config.toml
hidden_size = 224
head_dim = 32
intermediate_size = 576
vocab_size = 8192
norm_place = "pre"
rope_theta = 500000.0
init = "normal"
init_std_o = 0.00433
init_std_down = 0.00322
optimizer = "adamw"
learning_rate = 0.00113
max_grad_norm = 1.0
max_seq_len = 768
max_steps = 9785
dataset = "wikipedia_en"
MLP neurons of a small language model. Each row is named by its layer, matrix (gate and up: input weights) and neuron, and shows model dimensions 16-207. Each number is 128 + 32 x the weight over its row's rms, rounded and kept within 0 to 255. Numbers have three digits each. A neuron's up and down rows have the sign that makes its largest values positive.
Before each neuron's rows, "fires after" lists the tokens most often just before its 100 highest values on Wikipedia text that the model never trained on.

fires after: " ", "\n", " \"", " Al", "d", " ("
L2.gate43:162135110149136150088124095057107123162104180128124098127143147104122185114146118096120126147117100108125118110086102184151126117152140196162124094117040088122125075138115113148159067068094090186153169100124190125119158113107100142120171152148154140132158136112111121173150177212136135133132198141089134116135126134109162121135146097181099114172073090138166111130095133127122167122107082095134067147126074129113130030105164107118143104125135132168097146162108147143151129153160130150158166149184056161150137074158094075135155141076135121179160139181169175195140081110095124160
L2.up43:142186155137040134085136150076086037130096135101094111141164151121122095110180163102153186087151129105105104129119147143108068129131171160122139155172095120146118121108119068154150139109163107132153105184113107116079148174137128162148140109126115217137115124072162143153095169143210156169108115120110133109117037141166157178162047138154164119102150167123140152155128182103129145086131200126108101108148151079109115091090089099168120104088135117103165088131119164079184125152125176124119106096119147152140124104162132137126094145173125199058124165128154117154074194159122157092

fires after: "1", "9", "7", " ", "4", "8"
L4.gate97:138121121164144096148089121214141137150120131111203071153073078104101197110090143210122130130133086161102147095132103178132151143094119143153142115116098112149099126143124111123141134114122106148105129137154122060063135204124148141081180075168142088157151124107165092149170172156128109171112149140060144120126191112151119073141200117081154142098103098145149114104107152156106142130103156153117095191061089185150146123124133104091118072107131123183104124091114134104094137179097069115137137142179163115081127092108140066173136090076112164120085103071119129195089085164097132097
L4.up97:121128119129129139147063077186195151114181108139168112124110134139137147158109159171128167172138103211134157103133092149154171153139125148099152127097121132204114162160099136063093111137172128120095122146147151086053081139132112136090202096188134146115139151093151113133157119127160098166093149115083121122110173121154119113091159163107124154089193106122150106124126110137161062133109126107120028171136068189151163130116153187104120066059115153122082070087112138127107131204146107136143103143108158107040141095080108100147176149114136138098111116113098175146113078170101166122

fires after: "\n", " ", " (", " K", " St", " \""
L2.gate495:084189114173193078129112126151147169142120158111158150151113179126134169118148065115114123124110116084091123109172114117183196157092103104088150154125076105081135138141052072139129096183084096095169121203091077087132143148132135144121130137133158141089112143073142116159119183149114120134098095106147140102109141126188136111126104090180150113134149146143163115126148121114117121126114112138135162150135190164114125098150184159018123152122132147139145086118103158153156105154159095124143172093122098126120123119141095073159036214138139110106124110119132120179153140135109085111
L2.up495:113122106158121127178113071092159096139082115189106113084126125163083113187195090106092171117111120073093097073081095073097118145079160124181110114069140095111163138112107131128130110123112168136106146107068125092092170192073122072090131106164156186125107142126089140161122074128129137207131149171091096122172059117089108095179130141110137200130105055047155146107109116110097133075113189110150089087134048181093187149133079122133115142148102092153173123146125132150106113128147127099143106127175095129143098182109126147139095160134153136108132110072137088167113177106119139106

fires after: " |", "|"
L11.gate266:081088090124119104111103153142125129111131118130109069091154149061142179235190122146107148159172113134129104139149075140104135188099192178087157098112125130173141162173138140122128150102078048183137173122028111118123152127135082078153138128150118123158134143123112006132146101082123150174121100078145096134127156069089158137121093166165138138155112119121098138157101132113100145126098173117193123146095097128119096141095097109110152101106130185027163092150120103122166126141153093122168144180127084102132143108109127059113143115186128175094149132119130076117155122098104117146
L11.up266:100129123145109073068128132139122188125080142183157190107102156074127166148172134137160126074089123150190191153066142161176120081158133113118136156165177196171143164102094161128091166139124071117128129104159098097099136151118126100124131065098164098141104128141119134074108111137111200125196109145189190148135149123081132165159148118145144152132061117130071126163068158152135107103132191167143160163121093156123113146073095081154129149144148145078133110178178110126172137164124114112121192209114100124174127152116084137059132119085172126179191109169147161191121138129129147117

fires after: " |", "|", "\n", ")", "5", " L"
L10.gate365:154087126162105140178140118123118080115080147116230124147162151161094070169149058092107125141175097181159145180071164159141128133130102107147153110144096107157135160116085123107146132104096077158160122113110122110107157113176097082149114144169119051155164111072189087082158071118155122136131119134104128128083145108141182097083117108127134124088096102139153137117145101101160188167114080068173166120158156095173052167173110103067120116136105111122157165110074131126109145149160119111170138134066114117123101122138159139135104118090112109202135082083139138156223108128143128157
L10.up365:123136093155128089097123153098144096123124121146103123133169155169110094131097094066125176124104090131168128147163121168099122067125140178078113177086132110163114109121179155192100095111105140152139136117186113135089175194161149134174148093133155142126107140153100122086182107165114107187151097099119154103164158100123063116189138054068089122140099136088111129126084184144122138090143129151137120136095067132073116173180181149181106044088150112106100146158112092131160123089145081099098170112175110170131090122096159162125065128153168119088105104143140116115092089108123165122

fires after: "s", "is", "mus", " Dis", "ac", "ura"
L7.gate507:047070119204051123187135146164106178108060176110098100153071073157116118114118088144137111128160146099159139145122094148089156145119151167103063105148161116129108154161152115117151146170141127189129132136113156085112121144130184091107178138168120102147151134142096049104162131153143149129093129117149150147136147114082101099151153131158172153158107083098132078161106159068155155080125104171074122207087153158147164064133118129061159167100151096160145159129120156102103146222103077096141121110153097163105171151125147126122128109157114201096131161120159128120162142099155122128
L7.up507:125108082081146097148107118139107111125100136165094085161101122099130115116110151092143177056090135112145096135101118097085121133171141136132109132155165183100164168154199097155132169134110114084116109098197138110182105105149155121095093169100150175127131144113062083078142144137107137109146053078086161163088131068170106088119121082133072161089095156088114123148165140103158117095133150177131113189137165117142169087098106093142162157097119173076189140153126146171099108142095096110110130154147175132141173118100175165060130118132134157131167163157114092102058187175194181072

fires after: "D", " Ken", " D", "s", " W"
L10.gate0:090136137141140132128091119132150148132129088133105146145152104132064135150119107111114148124059117147093094122088153152117096186096171195133174102134147113120126087134090034183083122107123090086089141112166205117069194133079161121165148128149155138152075157130116182126074178128150056101038135066087126083152097111141058135157096099108098114156180145129114150156180082100142131160139078137122105137162122160168110098162094120094173114122123140134120138144141102092112152135132094142133120108125071082127130145151091098171118087087093119130135186137088107100083088135122156106
L10.up0:106154161125095120145167148180180054114064106083090144119081058071133116158174062159148177143130139140161129095070150096166112109146102143150098135122108054062151115070133115109157152100137126173119111135096107085107096150113067079114114127148131162139123135114122107072089103126115172099117093108119109160058146118141209064166094114151141133123142136140119155133130143140152138112070119124149079129137148129166126176124158142121132109082108154135167129056126144156118086191125129094095146146164168164134090117146156195070086145197127146190188118090147145103192167221126124110

fires after: "s", "is", " Ken", "x"
L7.gate254:067077121078131136218193157127116145081127132136134158141127143094099124143144069064175114110089121158145105101119198146120171137182125138157106138134159082093135163154124108118143162100125101115150145162157117072133033180092151088160123084082142124129141160173110101099132093104151120116140122051064095132061163044126145147117147092172107122178102159109128119141145105071141147183192075144092162211099117108136138149103142150129141149084086055112164151145139088171110122138168110126116156160152141111127140109109133107102131120139138128118137142105120100102102127158135084103
L7.up254:099145124141136115143093149145164159102108168160115103093090166084145146085106083084136170102138161153218152138160151147174120115147065106152128165136127091111095143158136079197128091137156122081123135107136150095078104081150110151087116196065103137096143176183148149121160127170163108114140176159180141143202132107158128155094161116095109126045159083093112132142129160126111079083156188159085059098107136103148172126115076140192188143097106071149134160122067159097091079134158126145148146133071120116074143170184140087098105114112125125141125159128100127069145128177168091100

fires after: "\n", " (", "-", " \"", " re"
L3.gate97:041142123147114137124125176158120156162113176181207123201119159066122061153177119181119140134093109108133157132138142108192094111129160094130093133154160062162078114126102058161126092156097087127132145130107093117161143114085159175143137109166188121174130159137165057167126081057109154186171089102164155055161131099142107121100158125140159178158151102128142142123143116115082148072116155114142153149125119136160149131102146135044139155101095111158133139148044128104130089097127144148135157135135153115148070129081097088096098105144106142108122180092127134074158099154155128197
L3.up97:086174136148096109172119167090097171135095180140174116128149139114164059141187114145074127168171105138129141097141121125102167161096114137168083133183098037168132164111136087169129135095052121163156138107124106094171126170038111102162112133144255147174156110118121118148134101085109087183122087148175154132134140122112115144176127120154157128175135164160090128074116132119104077115123154071160154133125078121177155160164135143085134204093119158154157121172066096122156087124125149151119153113160136113161136100087128103121121139112110139080129202109109156130160135134150108132

fires after: "0", "5", "6", "3", "7", "8"
L10.gate260:087075098148115136160173157142178134086141166103179143147146150119131136153167094124176134178124127173108183124133082139129175134119113095101136056133154161164108066150130098160184155052097131174175167139159088063103121164126131085106145174136208175149183093108152139199123124150121147150127123134148102135061123115134084133119130146146184126124075124106117116078152145143181156147123142091133103127101103143091115168115090106127112108097154119092106184129119175090053089150131123143093157166084130144140168047194165160167136180114131089171074075113163119133135076162151134082
L10.up260:140109115111121176145126130108118106083160081145105152043170148155140084119108077104124126135123099118101073132138201137106108067160120103110080135142164140179152114081154130127086196147115199088089052101167096138154120093153126119146086186162115196049100074072132170118157139109170094174103074133153114127152100136119134141121136161103139129118153074183117179170105125149094062122098124092179106117198135114119147134132175118151166130053144157131121121084158145126114164121114137169169108145087164124106129174099155175110111163099099093123142072067110167110138104132169161079

fires after: "1", "4", "5", "2", "3", "9"
L4.gate504:089075121133167123144092138145106207141077142146182142165137086112048148121129108179138179105167170108098134125141178132120101119105100111072078160124142075121071137158122101118145161129107155172136163151090149127145080157100136120034123141158100134189179129140095079160075138086163080108143114090145126116110119086142121107128075139152080096138150107099210141145155124122176103098114059125124066114118140143204102125124128139115124143193103161144137182187049123094069149083107164114191133065114154121131147131179131104144186135135147129126086139156077113149112148129108143159
L4.up504:102148072144073140099158094136106063095121122148151145126103061152136134119166153162111153097135194114148081158099107160166098124142229115118129088091071091107118124107127104144112120078089090114095142140142140100044110154064113139132152147130124157140100175082137154144126155129169083122134119050088107092102130066131086145100095165089136066130136148155108130201210146153160134127108145098148076162148130179130124134144095129113087101116081153154158132146105135112171089139186104180109116159179153124123156156140127167146115076146220081098109133140103104135189089186069149108

fires after: "\n", ")", " is", " was", " a"
L10.gate573:090081154116088095094149178056083113117162122124152132126120083105131112090156116135145112153161126132178153128106086150158141135088130138071112114085128173118111107132086058187128108069178134119128159105035175111114122133094118145205107148130081119161146139113072112147111101157132155148105136161081101146086110135104150152154135105176146114168092166120183127126124109166131146092120104212133150150123105100152146184048160169129109170106126170139110118104085151123104169168151146167149082113070114104152142102152136078108136162186065138143109125151142149091163124128148167228
L10.up573:212123166183122028177170161091148111110113121117094162150152101144086161120039146098097106135113199124140133151120063116145078139102178128089119138104133111137180159084123116163132070071119170117085157161122135156123104124133120155158135063052094158154113121155106088134141094180139167105113097152141119060081102063094181138134128117126164105177055122115139061159175121133086095188141147119082113134111117124114160116110083123202144121096126118176157094128103116180127156152129097111095199105112161150166131140135181145114081182127096134071076139146125120156122119104140185157

fires after: " D", "D", "z", "s", "g"
L10.gate326:124166110171146114149111138139133066171136130145075159081146129083087087105142106118092132048077149093145127140117109083125113091124165122159173167109138142143100165105110063140141106148123122125105081100126138152072127096138195114127167158150142116120136173137068087068100095145112191128046145120113145120119153087131164153165084102144103119134151161117103107184172105105068073117144108158192145097160130155152070114070142131144160137062093097130143127099108089143126115152122143075135119110107084155097102119123128165100094079104054151079189115118117158084103130085164146093
L10.up326:132135125160138125122125173130174070104086097130101126107141126092138113176136083086141159171115143155183118096084128108158108138104138173140091143203153157100098154109138110101160104109201076154108149180142119114132154162100106091151189208103185134134109154099111129062119052120131160073078124096091118146102140058110141120102057128141111109082159124134098132085209127123105112156116085158169089049125126171196134131097128175095152130112092132106141116069095091145104134143110113084097163107155159112090102128179135096072086083140118084142132185104112143137126172133083073116

fires after: "D", " D", " Bloom", " Bo", "d", "te"
L2.gate288:111121047093095154101122160140113127094126176108150179127123081154066110170131132133129154115143158107067141111146135103076149126138100078156173109115224113162137122112061125136092137086097139099180167095095108153125128213137134192166137166086140118169116155104150122118117054131133100152116182144084106122127161137176105071120124148152167124134156081120135084096127134165101152127124122133093103180087164143121237142122156132149101152106113097161151180127070132059136163164121195092129112069161066136127057141132130118137057066118116143140117131172112120128111169169189102155
L2.up288:117181141115099129105113088155140155087114100113083152130121171072078138151149140039148088138153129179122085047174105160108166123127137037129091090161149093089179113127108115136138083127138149130099134141101097126102090159069151151115149146142069126161124134128118141151125140145090145130126131114094118124083147120106122149169156144090150139109122149146197155125181166115095167109094098087159127061142143153139129139152139104086145156162129134061088102158125094157148119101164044127188090186129188198194112070180119117186109112130102118091138105112150116086117136072107129113

fires after: "\n", " (", "-", " Uttar", "=="
L3.gate84:087159156184134127163108120096093114127110186198152086131137144133138146145181102118094117141102076195141077114175139123107164143134112149139073138085142162118140145127055089109124078172064120155162160141085129167080149159126172130133108175169144101175190179128113148108082112085097178129161133136186215122079161149075159144144164170131142131103165078157126183108153092130194196142117105158112116182112134107034130128181128145115093149140084171105106148133090127180124096140083088123124168157137094161102184118130127104149132127091102167077161140106134142129136040157140131181
L3.up84:128137146158114154151158060117124077182154173163184098135148146113065104119127116165111125132020016131161101148132095126136100102099072127143138106092093168128151063138187077133082096172142122138180148142104102143111121147122106166138132163112181162164214091199122087105170155147099084140246132149123202136113135122099147146120165135144179145161114124127145142150073143210103111172138095169153112091143108135105108161123145155094115147102112115095110122115097163085110115150156114115158123141166139151158135109108142130112090160119094149121171121124101135160159111108169164123